config = dict(
    n_layer=13,
    d_model=256,
    n_head=8,
    n_kv_head=8,
    head_dim=32,
    d_mlp=704,
    vocab_size=514,
    activation='swiglu',
    norm='rmsnorm',
    norm_place='pre',
    norm_eps=1e-06,
    positions='learned+rope',
    rope_base=10000.0,
    rope_fraction=1.0,
    qk_norm=False,
    attn_scale=0.177,
    bias='none',
    tie_embeddings=False,
    parallel_block=False,
    init='trunc',
    init_std_qkv=0.0297,
    init_std_o=0.00583,
    init_std_up=0.0297,
    init_std_down=0.00351,
    optimizer='muon_variant',
    lr=0.00992,
    beta1=0.9,
    weight_decay=0.02,
    lr_head=0.00492,
    warmup_steps=200,
    schedule='wsd',
    decay_fraction=0.735,
    decay_shape='pow',
    final_lr_fraction=0.05,
    batch_tokens=[32768, 65536, 131072],
    seq_len=1024,
    doc_mask=True,
    train_tokens=384800000,
    steps=5535,
    dataset='wikipedia_en',
)
MLP neurons of a small language model. Each row is named by its layer, matrix (gate and up: input weights) and neuron, and shows model dimensions 160-255. Each number is 128 + 32 x the weight over its row's rms, rounded and kept within 0 to 255. Numbers have three digits each. A neuron's up and down rows have the sign that makes its largest values positive.
A block is one neuron, or neurons of one layer that tend to fire together. After each block is what it responds to, as a language model described it from the Wikipedia text at the highest values.

L9.gate418:123161086081094145085096115129099071131114113118127078188196104119118186181130164083155118136155100144170069128155080165133159121115146090139135156117153098113170183087154060121143146083118136101178139109160072097146128157125124148146163117153112164112088065146158137120109098052117103141
L9.up418:153168147119079118114156121064098117142120122168132153134146120095109154145109048122139085075163096089138128087144124122086111115157144124149146118086103148129124086105167119111182134151134195139165136138122135117162160078134107120137134100101108214100168171155112118091096187088085155102
Description: Short middle pieces of common words split into several tokens, where the partial word already predicts the rest: traf-f-ic, exp-ed-ition, d-iv-ision, comp-u-ter, sup-p-ort.

L7.gate42:116137152075104161122166119099093178104132083113110118177137096116147107167091056147200075145114071154131152155125107144180084089143166135108120201116176139122091143129099063164122144131145042104068115092148112158157153157133157111129059117144109178098103125096183120118119130116163173108
L7.up42:105122130164161145119149112066134113134136173104121085087145048094180111171154138119176116171189107099117146140077150181151094154147099119134117093151096098157135196121123118147118155104151091109120154086135104142100108142097098116133078130123115116121095107082148113091170154123111109114
L7.gate116:069132159122088131176114104127177093186108047154151113102075148056108172155099088187138145131162179101142087136115135146099127120154171168089094201162163121145132135078108188138171106132099067149175128152135089151166164099130134126114115133162094135101126122129144111091054101138113128147
L7.up116:141138121162128197167054145071170092183124144132094141088151198090158144094116080139093012118116167131145107141134124135126143151130147163156108117140187167134113123134107097113090054128157172124105111127126110115169157121151147095119172108056093138101120103115112146143076110138139120135
L7.gate259:107130128137115126082065075102138092171105111129107084176100117096073171140099056077096096123081098095042162156084088185159110140104186158145142145130144117122132147148146144096147105101165179155136093146153153163154117148099150155083127130048166134083076080145136124095094104061117108122
L7.up259:145151160136095138137159163170123118109094133131162133045104198097138130092122126112103103171139106131171109124111117142195128126121050132148115067119131100112154147134154114106113165164134048171116150144132129123165130098084123112156127093169185129103111103134205070155141143112108145107
L7.gate337:137104193056187116158113072175095220144109125119143125060109131200089185188183139098049128136124147162061107107118147192094124090136095117153110150090121091124158119151135183116108161102129081126179156109152139163107131148124124118106165205122127125108118127139125126066145134128129088123
L7.up337:096145126202151147116124103162106206100118177103129148154082153158108109141141124142188141142153164140034150128144161095077138132137091094180158089183167152151118112077127117112069172113063134137144101119151142176118094104056121135117106150117135181143118120093137140077164102107124153095
Description: Short inner pieces of words split into several tokens, often y, us or ur after a consonant, as in l-y-ing, disc-us-sion, R-y-an.

L4.gate16:094101193194184122114106139160129118104157079143122125101134131059132158140167080147111156147126133146168124135146163131178129163106111113093114106192152109126147137176094121118196098181111147196123196129150100180072094138172083131126116149168107097196146110157117139123153096143135086137
L4.up16:100099196187123138091102114138126125107124116198083168062162136079113153144138079174120123158173089151123132120107111107149102126088133140121132133171127149107162147183126141144131082213130111167115125102175157131094128098191104162126113152207069153187111121125126100094179080173144121152
L4.gate132:111125124117067151093120196168150119153147110103103103078114083124129136115125124098136135111106128155101116104069129149149142134097143099126123141172132124123121111144163124150096111139082150111130121111139129113118147147086077118169099107152158164149173137072114143098110157151123162132
L4.up132:094090109107169111125117152152130168095175064063151054068107120107154161117152158139149166180090159132093099129122142121171127142075142109123101122116083117113166084088141178133085127135099145100081176130102161096113161118126117118169137150131113141131125127119103140146086160180127107116
L4.gate258:129103137114102087108148120107175099143086091093150083105062160091093076140130142142119143218130126106092145115131101145123155147112164150210105109169128088103141109063151130134151078118160127122101152079159146130109086085168163085132092102085124077102181133143103092091150138090130191142
L4.up258:113182125138132050157119077155118133142092119142087134082150063159115087108113149148119135155149161120154093120129117200129156089081160127146141098107162170107133124128150197074112093162105118132148139114147114140102095119145098112145156189097109121155151128139159124136161159180111160098
L4.gate261:102130107126096153121115098134159072140110112085114122189121125150167120155131083178125096100109072118123142140100135097140133140131120100109116173138138150095101153111161119146070085153144177201058103122157114174151070115179104124115140072101095115079128144085119087140091111116156104164
L4.up261:067092116133105085090126115128151134122114139151137084097106179079176130136103127098148190138052122146076156173143103108216126135088092124090146165153109115166111110171194125112137131120169101135142149132173097111115142162116165087076104112125098166121156103104140113121157207083141101114
Description: Line-initial dash bullets in infobox-style fact lists (- Children:, - Batting:, - Family:), and the final piece of a split word (lif-e, Sou-th, Mar-ine, O'Donovan).

L7.gate292:175179160086084131209132118196088116129128135108113109105061125064132077072097112100126136121128071146077148119095142161169111126089095134142144141124150121173101106153155165107137114133129105153143175150087175127104090157107230139189150138151133147178083153197097127157131157164169064144
L7.up292:153117133153169139156118153136139175151117127170140130105156079131147121153129134127113179159119042112186153157106090140135077103158098157193127131129152142132123136095137136103088106145121161153130211173148128115121157116201172125147189144081171136145107097128102119173130142100143093094
L7.gate450:153102153091165156235074062120119105195127132132122168102096128099128137098178113155109105155100155168120074037133131134172095169142137061148157058116075123181133176120164074079085134080114090147129161110156103134146196079066151100162139160114076094115121146156145098089125141175136132121
L7.up450:086086195080089114094162112104139074070114126131122110145107100106119071102132127100113177134140131160139156097030129126133135103164116166128152104140181188151133122150109192150020103134077210163185147142105139137174123137159166086091126154151149126147128144163144163120099198186134167086
L7.gate465:094150142139088085100095110163122148126139171119102098111171079150128102130070109172109183052107125091138071074174138134147144119149186150100183102120182147113120166116142167162163186153115118161122180123140132069149124232144217179143109158123111147158098103166091166187124124163121112103
L7.up465:139084177138149130157128117120127143110115115086123085119110064163097050130122131159134182087136156108123124093202126149171140120165109107139151118082148187114086146115124164162094098103081146132126182083089093146155187140121137147172109124137117145146122158124108129113113101164130079106
L7.gate553:139146068170154169141166100144146088109142088134105070142109122116134169144080136096120119167132158109143134150128087165110168171123107088138113161123157082112114053184199161103162124142157167124101083131121149107137139121079174134121149152170118104114132097166063142128078139159095091163
L7.up553:153131152088159158124084128130099143107145118164139112157127134100155204148153137107118130210137131112176131168048062123141160086086053184100126143141137162151114069141130174146090128121108103170150149055176032124136117129150117105063115191112145095149082109138132092124133150180127136088
Description: Word-internal pieces in the middle of a split word, strongest on the contraction apostrophe after a pronoun (I'm, we're, he'll), also ag-ain-st, di-re-ctorate, ad-ver-tisements.

L9.gate516:130086081207141150168105137133097085133173112175110142094158157111196092146107178071172174140119141153183187164070108135081166195090176111137122119152113103137127125125100109102108117151163108121191157113143083128116095131126133100111159106102152112145129105173155093126089062112151122075
L9.up516:107185110121167147167070105153153094159137214148119136102123096114121074138204076117117120135174145146135184099113108128092134170172132098110148176161081110127124129093069101069154166072111085139133113126070098130079118140135125129120138101171162084153152144207178125107081094139147093151
Description: Final or middle subword pieces that finish a common word, mostly in infobox fields and table headers (Add-ed, Vot-es, Genr-es), also in prose (l-if-e, f-ol-lowing).

L9.gate186:161123071101076128157093085086193102127125141112172156167106068135105109086112137117084066080172119175093132134130131177064103139070119048098174105097146149105075138151157103150146160118125107113122102101114104149110173149084145109089133127111092075090088182122085140119081150147103163080
L9.up186:172153140092088168181103155097097150095161091117180097183114143158165119137117130132142114160105107124124081149137141163132141126106133185144123120121131195129155146096131142120168151048106140095174082121132180147077106116087098101108144144161130182121150151144119126124152071070044182160
Description: Word-piece fragments like ic, ac, ec, us inside words split oddly, often before k/h/e, as in qu-ic-kly, Co-ac-h, m-ec-hanic, conf-us-ion.

L4.gate23:162126103066095122075156104135131139195172135142176088143133106059097096149137181126105161095118095125068106108091143108143117104136207093115115164176125149141092125074163145147147107131166161110161112077141178113104164107162109099173142078183123136043089184162102170103132077196153129113
L4.up23:165109171163123134134161142139102182117170083138100164103130120144198151131178193082114085096132095118145102126169135107111118147099101134109098111145153145093100122139086153121175145163189160146116141178096122162155145145092149125132088127072096062135095114070128148129092155177160143157
L4.gate25:199191050092080155106188111132148151169088126119107145171135146123129141098133117120121116089114091149119117180125162137123144125199146070101114157110132060111117159121139163110072042092143113150097107116151108128069153097168143110112143108131075104146092149067115149113154063115109178032
L4.up25:122145139105164088145161160125159172100123104139079135112137138082200117119081137143139126123141121045110108163087110159158128150145196136143104067160122162109135143122091188104082117155085130110152185125161129155137106125161124122072101150127174088111070225133078102153106103072123131168
L4.gate217:097093136140115161100196076135197125098122152156122149125135215129108145071104140118110165143204091072188182176105069162098109180159159104164051112102115140171190115125145127084136116146130138095082117097157166141152189128107099126145147150145151090165133074111112151095157151132130164139
L4.up217:153108132145108160145163113140154137104088137114136143186111169106127067163189146099104075150094100097092091155122164193111124150090135125120105133107143096167160170078101124145114143123059150172149106122102151142208163184166121113106165156135168104144167151055114136201123123099097064113
L4.gate702:145165124131132089116140141105156167089100150087124153129106105151144172162129063140122127100154015182123065102143069115058105114137140138100125127115145162128103150142174107089135160103121213129115155122170075143128087120173152132161111131068143085120099118071116103085084116120124179134
L4.up702:146195086133138144161087182108163112097167138105078153088090067143167177112128141108071160111109152143090088152168120174137137100134142159114130109078115175156095093178115142109106091147128129144096116104123103100109188100099054126120156100124146090145111091107092090185092143117153128078
Description: Second word-piece completing a word begun by one to three letters, especially -ast (past, vast, coast), also -th, -est, -x (birth, west, Oxford).

L9.gate11:155125110142104128120101095084140110144106146096137103180170141111190103051129185139115133057136116090122135114144123087103143130079152115115157143107127138159125175127110076184126092132129108111136137123136147062128173151133130115145089181100201066134131136131162118116131084146116118138
L9.up11:133147100114164164095156127093139122137118140120134079107125035126083091109143150101138100162129121099091129141175139137128101091113104121122139149135126129122112150147162207161073053163065114040171135147161157089090181143124099168125075139129111137124096103086111150146163066133169174159
Description: Short fragments that finish a word split into pieces, like er in career, in in violin, ic in magic, plus the pronoun her.

L4.gate125:160093137067112115168122114141130074092104132079178076102176141091089126109116074140128164098199122155099184142044135122180131093130202106174143117148095137125092183100145145166196118189084148109151099141124107123165116119110195121110095096129097135098121113095117111118132120112122132162
L4.up125:186153157126155127152149128216065115064153127118177109091123104173146079111164132104129112156142097138118113074145161196113157092145146090095150137126125167143101189152172138121162137125104060181141109070109093129134164178121153123134169134087154150071142123108203144140165156161064132149
L4.gate255:144131096135088135149105101149069087150114086102108061144119158143107106160135109171132139116142074118081172084061165203089126109155081122113155128165100117091098156075136139198113079109182113107137116079055116094110164110130172094128143129188196135143138147175122115083129133099104165125
L4.up255:163118084137137162127173067139079068130092075127199134119146152117134164077119112130139143147130146123125123150094179164125086130145143084107104114126108091140167118158166151137136101105168082119084129102059095110150124071147107105125121100182116089108083155184156098136102090146146096149
L4.gate292:139117093155158103152115150117095126174177148112141157167092128164130140088107116095107075122135088137093173092114164084181101137120160122123146158110147101166142108102156064142127099098142141155124117135110129080095150080137057080138113118074123169148173098137076104060117048131174111099
L4.up292:154102119167142117104108114090094150140144150123176133140123144126164096053144132134130138128149107097103149124100039178145152173157166140157150143118127108164139111102137087120101120133041043139119149141055147148170129143099107147115153185153131139124173186176123177151185117116125173132
L4.gate362:083112150074073162087159098174152147108113195160147152160126157076178136180124119076154149208126094185147088176083151174127174116130151125175100117154105159155096112180126106101172087087108112131147200143104094087184131151068113155058152135142111103125139177154152127112079150132096141133
L4.up362:189122150036126149063148080166153199122088076101101105116127126158162111199132070148146157101143100100109113040136157097158088156104106158144144106097142146167105106088138116123092123162118114123096172093069106086138122107080106168156153155144118133131092152133135081153115132130089135164
Description: Word-internal continuation pieces, mostly in infobox field labels like Co-ord-inates, Rec-ord-ed and Spec-ies; also byte pieces of symbols such as ′ and ć.

L7.gate168:149140167156159117139111166083140142087103160098172098127159142134142167122122150137124092124106129100076156132161122180156193162130134109051111089122096154132126129147112116103060180159122143214061114117159159074110125121135197192102102179138151140137083126157130073172116133178101106122
L7.up168:149162118216184139149121144120155134104114145145144111148154102118108139092059136094102124066102137131127124142148093128127101135124163146100126138078145125106114101133119119175105130175092152158185152097131188109117110143150083230190120147136126082152118179083103125132180142193163129129
L7.gate181:151128121090074135137073131100148091086152158115158144172162071084135173057164112114054116102086093182187118115132119106164142120083150133032126106148123184092109159175125105091204099105118122168116117136128103120125177099158129138041111140131134123147158135107112115118174126159109166100
L7.up181:082126087112116120120119146160127101111077135103103154130134107060120118171089194151102157106150092077090146108119156156082149145173103066079101142058103111189145162151120098112118170132132126152124167121109128090083050131157150086128108138137137104081151096086114150192139180092136152115
L7.gate321:055077117125090157126154143117036105091157108113041150166123097158099132158145078138118097127120105132151092144152125089155090126138105135144123107100147161127092120140147168125148108143080155099144107166110129118112114129144136098089150139174119100142136169133171087011130096153191136062
L7.up321:132127122124145127127152119127100114170130139165072166154163142075139140140105089109119147111124174103149191140092131065124131116117141161072141156114107111149181137058121130157129128132120174149134136096102142104184095085098089135141128178152127144136124118112099163134077152161126123127
L7.gate394:128112176124151120115136085113122151174131106133108117158190116100099147077194105109037124143100146100123049135127154155111098088150172131139126121041154133133145098132115176090152088146111210103122187155112125095114155159144137139076134097131117129119119183146139124118162128103134123139
L7.up394:124128073092149159145197114141145124192121156153122141120129086131115078113152169141104162089147122138138067145152127121130134123164135196119148140118138131150152146111077155067107120133082194111124090123117133102092165115192135148139146187145141131135125170134132160123129145143150060126
Description: Word-internal fragments inside a split English word, above all "igh" before t (straight, light, weight, fight), also da-u-ghter, cot-t-age, A-th-letes.

L4.gate12:165096156153055119092104136121093147122086136114117165081101178181093109114131118130150116133152092069094113076081108122145226146116167087075085122109153103128193165094148131202114119111140131098128168098070140078182122095160160133142066166164134159185102106124179118159178116116152127145
L4.up12:119102103095117166073055119066192125111127136099118154119130090085093073137114128121152172112134115120112132132120121106123134088198140139143116186118149137076153106161143157143107093130096146135138131065075107099104111173097081156120136131083103150142192135170180184151143159088141133150
L4.gate195:153147142070115133113111124115068120160113143105103124100104134130036068091176107164177131109091170163121119130194137087163123094103113117100135095156062114083156067105142085170128091146042176084094094109128068131113153170139148180149106188144162169105146132087125150160108192094139167150
L4.up195:115129116156197085098120111110082127171168068100131090119120108150098088161087122179134135092106115130109165081153086130178139111133162126141155157101105140162136107108151119152086130201121054149167136096130125139131148120086172075090107135124212090151172094107172114111131102156181131180
L4.gate434:061128117147097151035143081059087095115106111155073073159181173136168130107136151111173138104189130122065147155120160086147154100135133074167124145128125145122128083162139088093130143137119139132174130140115086087173157138139125089169197112099091119109151145121074141148153133193147146125
L4.up434:148084111098120060133102097144116099135161114132170182126142108187122147187092143144138140124128103151111071068177133153136158103144171168152072154143082086112110098159160140176128095138154092091139133164129068179184139133148178087152138141125089151160091066135088158149123075082149151118
L4.gate517:110131092110098095132129158082100173133104115077124135118153135144086097148025063124079105128115143169091150148053119101146148127127143097136137159137121184109156116165148125134094046164146110125120138154174093110162160104080069167182128096166057171083112095091131127145128129131188158139
L4.up517:119119154144151090083170125136185135122077113093136158128162118181097134148157109073086165102135137126089127111157137114095095123153131100117130165153029086112148142122095123069167055113132111150132158120073113098103112104139126139150118095154130192103198095149088143117141096135127142158
Description: First short piece of a word split into fragments, usually right after a hyphen, open bracket or quote, such as w in "women", l in "in-law", f in "non-financial".

L4.gate38:110084079137107184111132166121194104103103144137073086111118098121087133093167105103117094126156086091106068144123107125130096117193079103107112115125152139090146107114119152164105145163128194138131111178138158134118142106090057214102110111111159023127173164135159055136108119126115135103
L4.up38:119152089197135123082150076160187142095054093161136131135147127111081114168138135130112095100097092129088088116118181073137086152187101076076149108144169117081162144115171118148103103116089110146145156172086099119099111067094120149152148128148118139060105119131126161106104109126141124103
L4.gate190:161117179111092158102085123156133144156139085079155171143149074142125077076123109131081140177118195050160124124133119155198123162182190137102114142177093153130132140149122200183149130132146140138129154049071149126125083138113128145101096116132130145178168069165123180130146102146113096070
L4.up190:183075180075082132075067151107140139138073134102134139127143145122143107056128142157128148126144175093143106142137110202121112203153107162094143114144106187144152154167126192151105136163195110146130193085059141120152119125094163211059135157147077151140137075129127163192123141138059101079
L4.gate379:160134080156061121120167071078122132094101097149163082088056074127139143102098131094154125095142094138093101087151095153134153110138144095136119108103139173133152122087102158175103151169122186154111133132121155146141154088137143173079126138141124195095155088114129128060096140132161131115
L4.up379:129128134141037109127143107126149131124083117154111114094065097099156115121138095129153090112127065158089153113118117136126095070109123130078152175066119168157153102059077108163128153132113134123066141116158175144110138081174103172072199130132122194106119083067139125086118163106196131141
L4.gate409:129134112110135152088106106088133090116157189122095132100134146125108163183041141118188057146123120181084099087132148146078163171137204143121160140113161077174148158156099065138120060102094133121144168158150137091074105135148141121201138143133058095158169113124106152071151097118121129165
L4.up409:067148087110129157110189134167112151121125166140112157114111110143117123092109144159126152149093114125111119166140110130189111128127086095102128095117123095177173154136145163150120122133062139135179133146077144158128189106114150135112151136136091166121180159104108132105131147141074111146
Description: Multi-byte symbol tokens after numbers, such as the ° in coordinates and temperatures and the £ before sums, plus mid-word pieces like og in Geography, sociologist and Discography.

L9.gate635:163197188130080119193138117104125139205159135115149112117138101127118116093156138162124170139118098110113159143114179142116124162041163095150138168068153111175114107173103119147114077178157156124106079110199100153062142193096096157143118120133121130143117098122156119093143151203157143132
L9.up635:112135149116045126123124146155205127051110178149095129117146104099160118138171188123113137146150163090133116128115175057146171107136125130132125166148167162077159108117221124154116114146144073108150170163107131163192105066101096097166102175131121206105125129139121115109094124092204077162
Description: Short word-piece fragments inside a word split into several tokens, often names or foreign terms, as in Az-er-baijan, Cari-b-bean, ass-oc-iation, tik-k-un.

L7.gate370:090116089088124139130111119106126146131148193189127134132134099133154100142137167159092122132077161127116142164122179165173096116128049025178102161121124110106091092084123155142140084127162170114103079074107149144180196076129171089096099180185206173169129190026169113111142128195087110088
L7.up370:132138139094111098144135112124103058139130161130115130116145079130192160165125156092157082145092096155107125131104140163202112114185105060185143095155142133131142130148139174103090077133143126093136129168195106128175129112101118103127133111110118127177124073079179077129125084213106185112
L7.gate493:073086163145158121139157137135066116100100142138132066068128163120159129193104160113147132124097135144128135106114150117140109160171103115138138151246087083124092145116162150160081108141123111168122113115117079167176162127106172072117113141084172075128124121059127107132144161139122156100
L7.up493:120117054126138156117079103148125147165088120149151056174154129143136137091140133091121121081089107115130106102147122143134113102112116107126077128158084138090108125079131121152139129180098124136098083088115073065160218114072155131164119091127094058120112118084112140080084220191078083090
L7.gate510:126107126140192146149082135059084148033064150126133091143165136173127154119104124122131177115124187172139158080119112109153091120118126161136066182142090156122141153139177160120100113075185122169139138137127125156184127108153107125148152122101109158127110165110136164106114141146252135122
L7.up510:157125134188164186104127135093127151121122117151158151133139084068123110160088161160172077125118176162154119129106085118149045147060162139061169137124052175120127132163200132151083113098159139143148144099143188130157115148085090170163164141117102090166112142077118138104171149137137118139
L7.gate588:087130076182115172139109131119123111150127105112125123100131144121114125139191148208150087087109197145151101114163176106161083144071067147174158088176100134129079139138076122159131139162114174096137127143121085098140054146120150123124139052099117170095120128068117143160124140125102105119
L7.up588:121119135075102093120153011125183136110160101157093160156116082165173115150107111112194093113197092219117070054141160165105148154082105164140163146095121080041114162105114119149116102138127181152105116127142180178148119106174114126155116114164099129140113108122197183122122133151126061097
Description: Final pieces that finish a common word split into tokens, above all "her" in other/Other, also fif-t-y, betwe-en, am-ong, Ev-ent-s.

L4.gate31:134182093105106134095118147176113135118219125143102112109137149136166099094144143113135085052129086150187133095119194102113082168052178124143077123112069098224155147113184122113109101093176184107103111175128204112118165083133162151143150141138109168129101144134141080117052131159168162132
L4.up31:121143095153140121114155167111112100101133061124153059201133147092074134143121113146120078132116138099102126081127147172080138169136154117136087145184162162143150145146100169080137144122111147171080121156110100103109118091140042139098176135147138122124113116109121124161139118135159113078
L4.gate532:153096108104162142113109067150036146101155202125179139135099074096166115138114166100129154146154134178161170136104202089164103140112141101118184119147113133115153142094178152140072102165129183113144128145080118130163059117138222074106106102134194158076164112104151144090098111151215141089
L4.up532:134130129101151171129150120177111108121133142106089191167109168140180103118073128131146171163139048122122133088119121154106144088140109108227122172121078172105078122151144098131138116149117152200123155199115073150082106137092114111128062073184100136153132115081142200172121145135159129162
L4.gate554:186158119099153095136104110165091150132169137126180116100191075165097147134120136120060077111181097132104165122156165157113136115115131055108168125142175175160141104150088119127104120173118082136141169149192137165155094117108141076101113123143181129097149125106183128081180202094129185151
L4.up554:134133185106131096114140111154060179131155095097117092054155149122148144141136151119104136104122078150109136089160143162123199169060117082146108122181134197141124098126135125110162167096149125126116171137208096135191181103143049116122101139097181128093142077115117093104158133055147153126
L4.gate636:093144097097145077103154145161134195164157133145092120154131107086183143114148133178103108090153166163138148068083209104129069127070110118135102153091146123123141113151069120131123108109152144142121120137105124098125156116134118088096112128156117164081126128113065114147152130109125098102
L4.up636:233134126120112182134149157149195122106151130141127162119142101105152128129111129103130126165094161123116128142101108117196125116118139126144118090087119107113125107164145141096138090154119157154186117076123118184143089150136091138143156161090128092113137124048161081059119167059140098087
Description: A vowel-led piece right after a word's split-off first letter, strongest on "us" after capital R (Russia, Ruslan, Rushing), also Road, Musical, business.

L9.gate659:111108104113126138116114105084206172100103063095152143170131191113110115194140156129163133118179099110163136174096200151150167152195153129118096118122115104148126124117126138129111123127097075159099116105190138139071115085113157096121137079135099094094101079125186182097149082093183112148
L9.up659:070121166145152179112111085155097113086188109122091082145089168056094156106139104132120175069161090089126089147146077199115106101156129136169141153151130109179095136113143178100106132135087147136101136116073194138123108140178138136111150108088100107109160094186116094126116156131102131142
Description: Short middle pieces of common words split oddly into fragments, such as ec-on-omic, au-th-or, In-ter-national, c-ul-ture; occasionally the word by.